config.yaml
n_layer: 10
positions: "learned"
init_std_qkv: 0.0152
lr: 0.000706
schedule: "wsd"
decay_shape: "linear"
batch_tokens: [65536, 131072, 196608]
MLP neurons of a small language model. Each row is named by its layer, matrix (up: input weights; down: output weights) and neuron, and shows model dimensions 176-239. Each number is 50 + 10 x the weight over its row's rms, rounded and kept within 0 to 99.
After each neuron's rows, "fires on" lists the tokens most often at its 100 highest values on Wikipedia text that the model never trained on.

L3.up1386:61 58 25 46 82 51 55 57 44 35 51 38 48 59 52 58 46 47 59 29 47 58 66 43 38 48 46 68 40 55 70 50 64 52 52 42 43 56 61 48 61 53 38 57 49 52 46 46 61 34 52 61 65 58 46 22 40 55 35 60 37 63 44 50
L3.down1386:54 45 31 51 48 59 58 50 50 60 53 45 59 49 63 70 52 64 69 46 55 46 44 65 52 55 44 41 58 55 71 55 47 55 52 46 40 52 41 49 66 43 57 54 55 51 63 34 46 44 61 44 54 37 50 33 62 59 55 41 47 47 55 50
fires on: " |", " to"

L3.up916:51 63 33 43 61 70 56 20 33 22 65 35 23 50 37 49 45 53 29 57 59 58 56 56 45 34 50 52 69 57 59 37 37 25 57 45 57 58 45 45 71 56 43 61 59 50 44 53 49 36 53 52 51 53 65 44 49 47 42 69 46 45 47 50
L3.down916:48 47 47 48 36 47 59 51 51 45 49 85 67 51 50 34 42 48 55 42 34 57 51 50 43 38 50 41 52 47 53 49 55 65 63 49 53 37 58 53 52 54 57 46 55 54 45 61 40 50 51 59 63 32 35 51 52 56 37 41 46 38 51 61
fires on: " |", "|", "–"

L4.up1662:40 62 56 57 67 47 40 59 33 52 43 47 41 59 23 61 65 47 52 52 31 39 60 60 72 40 52 48 62 42 31 35 57 56 36 48 49 30 36 58 55 27 48 44 54 31 59 68 62 59 57 61 51 48 51 61 34 50 57 61 73 46 52 50
L4.down1662:62 42 54 24 65 56 56 40 55 51 55 29 58 59 46 73 17 55 58 56 51 47 50 46 29 58 30 47 54 41 46 56 41 52 59 47 46 41 58 49 55 64 62 73 50 54 60 59 43 48 69 35 57 55 42 48 35 49 63 33 46 51 46 43
fires on: ")", ":", " million", "s", " code", "f"

L3.up1380:34 47 53 38 62 64 52 57 57 58 64 47 55 45 55 51 40 44 46 55 49 47 58 58 59 44 26 71 55 45 57 67 51 59 52 51 37 49 39 33 42 47 57 54 61 55 57 65 42 52 49 42 54 37 52 62 54 55 65 56 70 40 41 60
L3.down1380:63 43 46 41 45 39 53 58 47 59 42 38 41 59 48 60 51 75 56 60 54 56 39 48 61 52 61 47 47 67 47 39 52 51 44 55 57 52 41 55 48 47 51 59 53 78 41 57 44 52 60 45 40 50 51 49 45 58 56 42 61 58 47 68
fires on: ".", " a", " in", ")", "born"

L4.up1715:53 44 48 49 36 61 51 55 49 54 55 47 63 49 34 58 38 55 40 47 58 62 38 51 76 34 43 49 45 50 40 42 41 53 40 51 34 62 67 42 35 25 51 43 58 57 38 37 66 61 56 34 29 50 47 36 68 63 48 43 54 51 59 39
L4.down1715:56 65 48 59 16 49 54 53 43 40 70 54 45 57 48 45 60 46 43 43 65 43 37 48 45 63 36 63 45 56 43 54 41 66 40 71 57 49 65 54 54 58 47 52 46 42 68 49 56 48 65 54 70 57 59 78 44 40 71 56 44 67 41 48
fires on: "ile", "ve", "le", "ure", " More", " F"

L4.up476:26 57 60 49 16 44 62 32 41 37 42 63 58 63 71 52 44 54 31 48 58 49 51 41 59 47 44 81 40 41 56 60 54 51 39 56 23 38 43 35 53 55 47 52 57 53 56 58 42 45 64 63 46 32 54 46 67 66 53 47 61 56 47 54
L4.down476:57 73 50 41 36 49 49 66 46 48 43 61 29 51 47 46 43 51 60 65 47 50 44 50 50 58 43 53 38 69 55 33 54 32 43 46 29 41 35 43 59 42 60 42 65 63 45 45 36 54 55 27 59 57 43 43 47 30 56 46 42 48 54 55
fires on: ",", "1", "3", " (", "6", "—"

L4.up1621:34 37 35 65 60 69 52 43 44 52 45 34 43 66 47 41 59 42 56 47 42 40 68 64 30 39 49 43 59 33 51 56 53 38 47 39 40 46 60 58 43 62 48 40 55 48 45 69 79 35 54 62 49 76 52 53 36 49 53 52 48 53 42 61
L4.down1621:63 59 46 79 49 56 58 46 50 56 41 57 38 59 68 44 57 54 69 58 24 49 49 50 31 41 56 52 56 42 42 45 52 53 39 66 41 51 53 50 44 54 49 47 69 57 64 39 37 48 63 51 57 56 55 43 47 46 26 35 45 47 63 50
fires on: " |", " to", " by", " /"

L4.up505:48 46 59 52 56 64 45 54 38 36 52 46 50 49 57 52 33 40 49 27 42 35 68 50 49 38 48 36 54 46 53 53 48 65 48 47 48 43 61 63 47 40 54 49 56 61 59 55 65 38 55 60 38 52 53 43 40 65 52 65 42 47 69 46
L4.down505:40 53 38 39 41 56 45 59 46 48 56 47 69 59 52 45 34 47 51 51 45 57 81 61 57 51 51 42 48 35 52 61 45 42 36 40 34 46 34 45 55 56 42 45 58 58 50 50 50 52 29 59 39 34 56 62 35 62 30 43 34 44 42 50
fires on: ".", " (", ")"

L3.up1416:57 57 54 35 49 67 67 45 38 52 45 40 50 50 35 62 54 41 53 41 52 43 43 58 56 47 59 66 55 56 39 28 59 63 35 50 55 63 58 49 31 53 52 60 44 43 32 56 60 33 53 58 62 55 52 44 38 36 64 46 43 46 47 47
L3.down1416:46 47 36 52 50 39 49 73 63 56 68 51 47 47 54 57 40 50 43 47 44 53 54 62 31 46 29 57 47 52 46 60 52 38 50 54 35 39 62 38 40 50 54 48 48 66 72 61 52 66 57 41 54 41 55 52 53 47 51 53 57 32 57 47
fires on: "s", " interest", " cause"

L3.up1154:44 57 72 58 45 39 48 53 48 52 65 61 40 60 35 65 56 53 38 45 50 56 38 57 62 33 60 44 47 62 59 41 56 60 44 39 63 42 50 56 56 45 47 60 61 46 73 49 48 50 45 56 38 53 69 41 47 54 50 41 66 54 65 43
L3.down1154:56 32 50 39 47 61 53 64 48 58 40 49 51 38 62 61 41 48 72 51 46 42 39 41 56 50 49 40 52 71 46 39 51 54 49 53 49 56 37 64 72 38 51 53 46 64 51 54 39 54 46 46 58 49 51 49 64 44 48 61 46 58 59 45
fires on: "N", " from", "S", " by", "O"

L3.up1642:41 53 60 68 46 66 37 56 52 65 65 54 71 46 63 61 59 43 55 48 45 43 52 68 46 63 43 57 53 45 49 42 53 37 36 22 40 50 41 37 47 30 55 35 41 32 57 61 69 53 42 59 53 51 45 33 38 41 44 39 45 57 38 61
L3.down1642:41 35 41 56 38 68 51 54 58 57 49 65 44 53 55 42 62 48 58 62 42 54 46 54 45 44 56 54 43 48 44 37 46 58 57 27 64 43 55 48 53 65 60 31 46 41 61 29 58 63 55 44 47 45 42 56 39 47 36 47 51 71 72 57
fires on: " |", ":", " by"

L4.up1166:49 44 49 62 29 43 49 61 51 47 42 40 55 54 50 55 49 42 42 45 50 51 45 44 64 46 46 63 63 42 27 51 55 44 57 55 58 59 70 52 35 67 53 58 52 55 68 58 54 50 62 67 41 44 58 36 60 64 70 47 56 47 56 56
L4.down1166:42 48 38 56 58 42 44 59 49 50 49 48 49 47 52 55 45 42 37 59 75 55 30 63 47 59 48 58 80 55 38 46 58 60 61 55 37 51 55 42 38 40 45 30 54 63 42 52 49 44 68 54 50 67 59 54 45 49 51 57 42 53 51 44
fires on: ",", " (", " as"

L3.up638:29 56 63 30 44 58 62 55 60 39 35 58 41 58 33 51 53 47 52 53 43 41 32 47 69 37 65 57 56 44 47 57 44 41 38 57 65 18 22 29 61 57 45 55 56 40 32 57 47 56 57 62 37 39 36 53 40 59 65 58 52 44 44 58
L3.down638:47 52 47 64 56 49 53 51 61 54 47 56 50 42 54 47 48 52 56 60 44 44 38 51 64 24 54 58 68 46 30 49 45 51 47 47 44 43 40 50 50 50 56 45 48 62 61 34 47 49 56 61 56 39 55 51 42 44 55 59 45 53 51 50
fires on: ",", " /", " –", "1"

L4.up593:46 51 64 35 47 42 47 53 58 49 64 57 45 41 35 65 50 46 67 55 39 42 49 49 51 51 57 63 64 56 67 52 64 57 51 41 43 56 43 51 60 55 48 57 50 38 68 45 49 59 55 70 53 39 68 54 48 63 75 44 51 48 53 50
L4.down593:44 39 58 40 50 41 24 67 34 80 58 37 41 52 66 52 71 59 63 46 35 47 60 63 40 36 39 40 42 62 46 43 44 56 56 38 51 42 40 75 37 71 45 46 59 68 68 38 47 52 60 52 44 53 60 41 50 40 64 45 51 54 69 46
fires on: ",", " which", " where"

L4.up1091:45 59 59 45 50 50 60 68 48 51 58 73 43 44 47 64 55 52 27 51 50 37 53 37 67 32 51 60 41 44 42 41 55 46 43 74 46 47 49 33 41 62 49 64 58 44 40 66 47 43 54 63 40 69 56 65 60 65 53 56 53 52 51 49
L4.down1091:56 57 39 52 51 31 31 49 52 31 57 52 57 50 51 43 45 48 35 26 55 62 37 44 47 43 47 36 50 73 52 53 47 39 55 51 33 33 55 62 61 41 58 51 49 67 40 57 44 54 58 59 54 44 55 67 65 58 61 68 54 50 45 38
fires on: ",", "1", "4", "44", "2"

L4.up364:54 39 56 39 44 67 73 38 38 30 46 56 39 44 39 47 65 43 39 41 51 58 31 48 63 60 44 37 65 44 28 43 40 42 55 52 73 57 36 51 61 63 44 45 48 37 41 59 56 38 58 45 64 55 60 63 58 50 54 69 53 52 62 59
L4.down364:29 51 65 46 53 50 52 61 36 47 52 55 45 37 51 51 40 44 53 51 65 50 59 62 50 61 36 56 23 42 50 69 31 49 39 58 44 50 74 55 39 55 52 51 40 71 35 63 49 49 48 58 48 44 54 36 34 48 37 77 39 41 53 44
fires on: "s", " works", " art", " work", " cover"

L3.up980:55 52 54 60 63 38 54 47 38 55 61 41 50 57 43 37 69 50 29 54 41 49 28 62 47 28 30 64 60 50 50 56 54 57 51 37 69 69 34 39 50 63 44 56 59 40 55 59 55 44 48 59 37 49 47 33 47 48 44 51 34 50 40 57
L3.down980:56 43 49 56 55 75 48 55 52 58 64 48 62 46 55 58 63 50 63 33 54 49 50 58 51 33 35 45 51 48 63 47 45 49 57 75 57 26 53 36 50 29 52 65 42 67 40 42 41 49 54 52 29 56 54 70 37 41 47 51 51 56 39 46
fires on: " of", "9"

L4.up809:48 37 35 32 54 58 52 52 56 60 53 45 54 61 33 48 33 55 51 62 50 49 72 57 54 56 38 43 39 45 43 43 49 50 63 36 61 43 55 41 49 37 53 64 55 67 31 72 53 57 37 37 46 56 30 40 47 48 38 39 51 52 38 45
L4.down809:51 39 60 43 59 53 39 52 64 47 47 42 51 55 44 49 61 63 68 49 34 58 35 38 42 49 38 51 55 58 52 34 57 49 62 47 49 59 20 54 42 40 55 59 35 69 41 45 57 57 64 45 29 61 50 48 44 65 65 43 65 55 69 58
fires on: ",", "s", " |", ":", " an"

L3.up1691:40 53 59 38 41 45 47 65 58 49 57 60 43 51 50 39 50 41 53 52 56 39 58 73 58 48 59 52 63 44 62 52 57 44 44 49 49 37 52 52 63 64 58 69 51 56 58 50 55 59 61 52 34 31 39 54 49 51 34 61 57 37 50 40
L3.down1691:56 62 38 30 49 70 56 41 53 65 58 71 46 44 46 76 45 43 58 45 23 40 14 48 38 42 45 52 55 50 77 52 44 57 58 59 56 55 52 45 62 69 41 42 39 51 51 47 83 47 44 41 35 51 32 44 61 46 53 51 31 37 47 73
fires on: " and", " |", " 1", " the", " each"

L3.up1519:52 63 48 31 46 48 48 66 58 56 52 37 63 43 37 60 57 40 37 73 43 50 52 42 66 40 37 59 45 35 63 43 51 42 36 39 58 42 36 47 40 45 53 62 56 71 55 48 64 43 40 47 33 55 49 55 66 56 55 51 52 57 43 55
L3.down1519:54 51 43 39 49 51 45 55 47 70 72 53 69 49 44 46 39 56 67 43 64 43 45 42 40 55 47 42 59 49 54 51 37 50 49 55 52 51 39 53 50 48 51 55 54 56 38 45 48 33 65 47 26 50 66 52 50 48 52 30 42 60 57 32
fires on: " a", " is", " an"

L3.up1567:38 65 77 38 51 55 59 56 40 48 64 44 41 44 45 63 44 30 50 46 48 46 37 56 54 17 56 44 60 26 43 50 51 34 56 61 56 47 46 36 50 39 52 45 55 57 43 62 46 46 43 63 37 58 39 59 62 48 36 47 47 38 61 48
L3.down1567:45 60 37 43 40 69 49 46 51 70 64 56 31 57 58 61 43 47 45 61 63 34 45 56 57 52 47 54 39 39 67 65 60 21 45 65 35 42 50 55 43 50 56 58 40 72 45 45 66 62 19 50 40 42 54 45 46 73 64 47 58 43 52 50
fires on: ".", ":", "N", " km", "\n", ")"

L4.up1037:58 32 50 66 61 47 63 54 28 39 74 44 45 44 41 42 34 47 43 50 52 50 42 56 63 39 47 50 49 65 61 41 52 55 55 35 56 43 47 52 67 70 48 68 47 38 46 67 57 49 57 60 41 35 38 39 39 58 52 72 33 63 49 49
L4.down1037:57 36 25 50 56 55 60 56 47 41 45 60 56 57 67 35 57 63 36 39 50 36 64 60 49 40 52 26 53 54 46 46 38 53 52 55 42 37 61 65 50 60 50 48 46 44 36 46 64 51 34 52 55 55 54 63 36 44 42 64 51 40 71 49
fires on: " |", " to", "=", " than", "ter"

L3.up934:53 72 52 33 37 34 54 60 70 59 58 60 59 48 36 62 68 52 45 46 59 42 52 52 46 49 50 61 52 44 49 41 57 46 45 28 51 50 46 58 60 34 45 51 54 47 51 43 64 30 57 43 33 47 40 43 60 65 46 38 47 38 47 40
L3.down934:51 48 55 34 43 56 54 67 47 67 60 49 62 62 31 56 61 52 48 64 54 23 36 51 39 56 54 40 40 44 36 68 42 69 38 41 67 53 51 39 59 73 46 52 53 52 48 52 46 49 64 27 44 35 60 43 39 50 55 45 53 55 50 47
fires on: "\n\n", "\n", ",", ")"

L4.up1127:46 65 38 40 47 59 38 74 50 45 44 60 66 52 34 57 55 54 47 64 65 55 47 57 53 53 55 53 37 28 47 35 55 16 54 39 42 43 55 35 57 60 45 59 59 49 27 64 34 42 38 43 34 48 43 42 54 44 49 35 39 37 66 47
L4.down1127:53 60 27 42 38 54 46 56 26 55 53 58 34 33 60 52 59 48 59 59 54 50 29 45 56 41 52 46 59 68 56 44 42 55 39 58 52 58 55 44 54 42 58 39 59 60 48 42 40 41 70 39 25 47 56 54 47 52 67 55 50 32 55 43
fires on: " =", " |", " is", "\n\n", " a", "="

L3.up1128:40 46 61 56 50 32 40 67 54 52 43 51 46 42 51 52 46 49 62 68 42 33 23 32 64 40 68 58 60 47 64 48 46 56 49 58 33 44 41 42 63 53 49 62 52 60 51 58 45 44 50 63 46 37 57 43 48 55 65 58 50 46 62 42
L3.down1128:44 50 51 59 54 47 45 55 62 64 64 53 44 38 50 52 65 34 44 80 44 33 49 70 55 49 39 58 45 66 46 58 42 59 50 29 57 43 34 54 53 57 52 28 57 41 43 51 53 53 46 58 26 50 62 39 58 35 54 51 51 46 44 61
fires on: ",", "6", "7", "4", "5", "1"

L3.up1212:36 49 40 44 53 45 42 51 63 51 59 47 43 53 58 60 59 42 42 34 18 39 68 53 54 35 36 54 65 37 45 63 54 49 69 51 58 47 61 31 40 59 43 68 56 34 43 54 49 49 45 41 55 58 51 67 37 59 48 60 69 38 61 70
L3.down1212:33 41 50 45 21 36 44 65 43 58 58 51 60 50 37 50 47 62 56 56 50 32 42 38 55 57 75 42 56 81 54 22 45 47 47 49 26 74 50 38 67 53 51 39 62 54 43 48 53 48 56 35 63 53 44 47 50 37 60 31 59 61 42 67
fires on: " mi", ":", " in", "ib", " a"

L4.up1811:53 50 37 34 68 43 59 60 30 32 43 45 23 45 51 50 59 48 57 39 55 39 59 70 50 38 58 63 35 46 50 61 50 43 59 54 33 44 53 46 36 56 51 44 56 63 56 69 63 75 55 56 43 64 40 38 51 49 49 44 40 35 45 52
L4.down1811:44 49 32 36 50 54 56 47 44 42 49 49 23 35 68 55 36 62 42 61 52 47 53 63 43 29 59 46 60 38 54 52 51 49 46 75 50 34 38 59 49 50 52 43 62 63 32 46 50 50 43 60 62 72 36 48 52 48 58 60 48 34 59 44
fires on: ":", " The", ".", " on"

L4.up679:44 49 55 48 47 55 57 61 49 37 61 60 47 49 54 52 48 44 32 63 33 39 48 33 68 35 61 46 73 56 46 55 50 35 49 32 46 50 36 48 62 51 39 44 62 55 44 37 56 41 60 71 39 59 50 52 49 52 55 41 45 43 52 58
L4.down679:55 56 35 46 49 68 53 60 48 58 51 58 63 54 55 35 62 40 59 68 35 26 46 56 41 50 40 62 33 39 63 51 39 34 65 34 49 32 42 39 64 52 50 55 48 44 58 54 48 29 41 74 53 39 60 62 55 53 57 53 59 64 54 41
fires on: ",", " /"

L4.up2040:50 49 46 64 45 37 57 57 64 48 62 51 67 52 51 46 53 29 39 50 33 35 56 49 53 29 31 39 61 42 47 65 55 55 51 26 47 45 28 51 59 56 50 65 46 55 48 43 61 47 72 69 47 63 51 52 41 52 46 58 55 44 42 49
L4.down2040:27 52 42 62 57 61 73 56 33 38 48 41 40 36 43 47 42 56 73 60 44 41 46 58 64 55 53 59 47 22 37 55 43 55 54 41 51 44 59 51 46 42 45 47 55 60 61 58 49 47 54 47 56 46 29 52 34 43 44 52 48 57 59 57
fires on: " /", " (", " made", " Apps", " W"

L3.up308:58 55 40 63 50 46 54 57 41 55 46 33 41 47 56 50 83 34 39 51 37 42 42 71 43 53 62 55 57 40 45 54 64 43 60 47 56 55 52 42 50 66 48 39 54 68 69 46 47 54 64 36 46 45 38 34 36 54 31 74 50 35 49 61
L3.down308:66 33 37 47 39 59 42 52 68 53 38 40 41 44 45 50 27 48 48 40 54 43 56 33 51 39 36 62 50 47 53 53 56 44 57 48 60 51 56 55 41 61 43 48 37 38 52 60 53 53 47 41 41 66 59 55 54 47 66 38 58 60 45 39
fires on: " of", ".", ":", " ", " o", "'"

L4.up1234:56 60 41 47 48 49 54 60 48 48 58 51 69 48 37 52 55 50 49 55 34 45 55 45 49 64 59 44 40 54 51 47 55 45 52 30 49 40 25 61 46 27 38 46 57 57 75 48 49 45 52 44 38 50 51 42 58 60 44 52 55 34 58 50
L4.down1234:64 65 55 44 38 38 51 53 69 55 55 52 55 45 47 58 44 49 66 69 51 40 50 51 71 42 58 54 59 47 43 75 49 48 51 65 31 61 57 37 55 60 43 48 31 49 46 47 37 65 58 66 41 48 57 58 44 40 55 54 31 63 53 56
fires on: "s", "{", " and", "'", "ly", "ies"

L3.up1016:50 58 43 57 60 44 50 59 39 48 48 56 55 51 40 65 59 44 39 40 41 42 52 56 78 58 55 42 28 42 38 46 49 54 57 46 37 74 56 39 48 53 48 56 53 58 54 50 58 51 42 67 44 56 55 50 72 47 51 44 67 29 48 64
L3.down1016:36 48 51 67 51 37 39 45 41 56 64 47 36 51 42 42 28 50 40 49 61 42 51 54 60 53 46 46 39 46 47 43 51 41 76 52 39 48 41 38 32 54 60 40 53 53 52 59 56 61 51 47 64 43 47 53 21 39 48 47 73 42 57 66
fires on: "ss", "ts", "s", "ers", "ins", "ks"

L3.up1194:41 69 70 50 20 42 65 75 49 53 52 54 55 42 44 67 55 53 53 37 50 52 44 21 61 57 40 52 52 64 47 37 57 42 53 57 55 52 42 34 54 54 52 62 63 25 60 54 54 40 49 35 48 58 42 35 49 57 71 55 57 51 61 65
L3.down1194:58 42 61 40 48 42 34 56 44 28 47 48 51 63 39 46 64 50 43 54 69 52 32 39 77 49 49 56 40 49 20 77 50 48 66 23 49 53 53 52 58 62 48 50 58 62 38 38 35 44 49 41 48 62 69 37 52 55 71 57 40 48 50 45
fires on: ",", " (", ")", " also"

L4.up806:52 46 51 58 59 56 55 44 64 38 42 60 56 48 42 70 58 52 56 51 51 49 40 62 74 48 50 55 60 45 33 32 58 38 51 52 40 46 42 33 50 38 49 52 56 45 62 38 37 40 43 48 52 41 59 52 61 51 44 79 56 52 56 56
L4.down806:45 48 39 64 51 43 51 61 51 46 52 31 47 53 51 54 53 64 46 48 55 61 48 68 46 31 53 61 48 43 44 56 50 39 49 52 31 34 53 55 36 53 40 39 55 55 48 61 52 55 38 54 63 55 52 51 50 50 64 56 55 52 64 49
fires on: "s", "es", "p", "f", "ut"

L3.up2032:30 39 46 31 51 33 65 66 58 50 47 52 57 52 56 51 60 45 34 68 51 47 60 54 73 50 52 59 48 39 47 32 50 45 27 44 44 49 56 51 40 56 55 62 49 43 46 52 50 42 54 38 40 49 47 63 54 57 47 52 54 61 30 36
L3.down2032:67 45 46 45 51 56 54 51 51 49 55 44 55 46 75 54 29 69 54 50 58 49 55 32 31 61 58 38 62 63 46 43 56 40 62 51 47 58 43 67 54 45 38 57 42 52 58 49 66 59 56 49 47 54 46 67 39 57 78 55 49 46 62 43
fires on: " is", " –", ":", " was", " =", "born"

L3.up1388:52 57 48 47 47 50 56 51 65 57 65 63 51 46 45 56 43 50 18 58 46 43 40 60 46 43 63 48 66 56 45 47 48 60 65 45 52 47 40 56 75 55 53 40 64 45 73 52 50 46 56 56 51 62 63 53 59 55 47 55 55 49 43 49
L3.down1388:47 47 42 49 27 59 43 58 42 69 63 41 39 62 36 61 54 46 66 44 36 41 39 59 45 43 42 35 47 56 74 58 44 58 54 46 36 61 50 53 43 45 54 52 56 61 32 52 52 43 51 60 35 50 52 33 44 51 50 48 46 42 67 59
fires on: ",", ")"

L3.up801:45 59 41 45 51 55 57 47 39 62 25 53 51 51 46 66 51 62 61 65 48 40 48 52 60 53 59 64 52 48 38 20 51 25 69 39 42 66 40 54 48 44 47 81 55 42 20 65 46 55 37 61 50 51 61 32 52 43 41 39 46 56 44 61
L3.down801:47 42 64 54 56 42 55 34 56 52 61 37 48 61 42 72 41 56 50 63 41 33 46 49 51 44 37 66 60 59 43 63 58 48 62 51 69 42 58 57 60 48 50 56 48 48 77 64 49 51 35 56 60 43 35 64 52 53 48 68 52 31 46 55
fires on: "s", "es", "ds"

L3.up482:72 49 51 56 36 37 44 55 37 55 36 43 44 58 42 56 42 34 47 50 54 41 53 54 50 44 51 56 47 44 44 55 53 65 50 32 64 46 52 49 42 41 56 54 53 47 59 53 47 55 52 55 36 48 49 25 42 63 65 45 46 46 64 40
L3.down482:58 44 47 50 53 58 45 64 62 70 41 43 33 56 43 47 57 42 66 40 78 49 50 68 50 15 51 39 44 54 38 65 53 43 47 50 43 57 55 44 55 47 44 51 58 63 46 34 37 48 47 46 31 55 52 48 48 52 38 61 79 42 43 41
fires on: "-", "N", "W", "E", "S", " of"

L3.up1259:24 46 70 32 40 38 51 68 52 41 52 44 44 52 46 46 42 59 47 56 45 42 70 76 44 58 62 55 38 38 33 42 51 44 72 39 42 17 51 49 52 42 42 60 63 58 48 64 52 58 54 59 51 43 48 63 56 48 39 57 50 59 45 57
L3.down1259:46 54 38 63 57 49 54 47 50 56 42 76 37 43 59 40 77 49 52 40 27 31 29 46 55 50 38 56 46 62 50 49 48 46 51 65 48 39 48 55 51 54 53 30 63 47 52 37 56 63 66 41 70 50 47 53 36 38 38 43 53 33 58 71
fires on: " |", ".", "'", " 1"

L3.up19:44 44 36 62 43 56 49 38 32 60 53 19 49 66 21 42 59 53 43 54 67 53 41 41 37 60 61 70 72 46 64 59 50 33 54 30 63 62 46 33 54 56 42 52 49 58 31 62 62 49 49 54 48 48 62 48 53 48 53 50 40 43 62 52
L3.down19:46 62 45 39 35 63 59 46 50 63 62 54 55 41 67 56 50 33 43 56 23 57 69 67 47 32 55 45 51 63 58 60 45 64 41 54 47 53 39 49 58 48 61 41 43 37 64 39 66 38 50 50 35 37 61 40 45 48 46 49 63 40 41 47
fires on: " |"

L3.up1197:43 51 42 49 56 74 58 49 38 30 58 23 56 51 27 35 56 50 35 53 68 48 39 54 45 34 55 53 61 63 63 60 54 41 51 50 67 56 53 26 41 67 49 53 63 59 38 54 48 26 60 50 41 55 37 25 56 56 42 60 49 45 50 48
L3.down1197:53 73 45 48 42 58 44 45 46 56 49 73 43 52 67 48 59 49 40 53 15 57 64 61 51 38 56 26 48 65 49 50 45 54 54 45 56 43 52 55 63 46 54 57 48 48 47 56 42 47 45 46 45 46 63 58 52 43 38 53 62 45 40 50
fires on: " |", "–", "|"

L4.up659:55 60 58 45 65 54 63 49 56 42 56 62 61 35 48 65 56 39 52 52 44 28 31 54 66 26 47 48 57 59 56 48 52 41 48 64 45 46 51 48 51 57 43 58 51 51 45 57 56 36 49 47 51 63 32 59 54 59 61 27 53 41 38 53
L4.down659:32 58 52 45 47 56 63 32 52 44 63 45 56 51 63 56 56 48 26 43 39 51 54 45 54 34 65 45 53 31 58 68 48 41 54 58 45 37 50 37 58 45 64 48 55 66 54 49 54 53 67 57 48 48 56 52 41 58 46 76 29 50 49 60
fires on: ".", ":", " ;", ";"

L3.up1805:45 52 58 36 52 35 49 53 56 53 71 50 59 56 53 46 74 53 47 61 40 46 61 60 65 43 34 40 40 42 45 40 57 51 42 43 47 33 34 38 52 40 48 49 52 52 55 58 34 41 49 45 43 55 34 50 38 53 61 42 62 51 58 46
L3.down1805:48 50 51 52 47 44 69 63 43 63 50 62 47 45 61 69 34 60 30 48 50 44 71 51 37 51 60 37 58 50 54 25 53 30 35 47 52 74 52 53 47 40 45 61 48 61 56 49 51 30 62 49 45 61 34 46 48 46 52 37 44 49 53 41
fires on: " –", " a", " is", " was", " American", " an"

L3.up1927:36 44 46 53 21 59 52 37 56 44 44 59 37 60 55 62 45 52 59 49 45 52 51 20 43 39 41 48 65 53 61 42 48 40 48 51 43 39 47 43 50 60 48 44 69 47 46 49 48 44 48 50 66 64 53 56 29 51 38 57 66 54 63 63
L3.down1927:61 23 56 33 52 46 38 44 49 36 59 42 50 53 40 58 56 59 59 48 56 51 50 50 40 42 41 28 46 50 44 38 51 62 58 65 56 34 36 37 44 50 51 78 46 27 63 43 48 53 54 49 36 62 48 42 45 56 60 51 74 74 54 42
fires on: "ist", "r", "ers", "er", "ists", "rist"

L3.up876:41 58 55 60 39 51 51 64 53 63 41 52 45 60 61 59 74 56 40 21 36 37 56 52 59 30 50 71 71 50 46 46 50 68 44 53 52 38 46 62 59 44 53 52 51 39 55 61 47 51 51 69 49 45 53 43 50 49 36 62 59 53 54 37
L3.down876:65 31 60 50 52 69 61 63 58 39 46 48 38 57 66 47 51 69 47 39 54 45 43 43 65 51 35 63 58 45 39 39 45 58 58 62 49 47 48 58 45 42 44 73 38 38 34 50 59 53 53 33 43 57 65 43 54 55 50 45 62 40 66 37
fires on: " was", "\n\n", " opened", " made", " km", " did"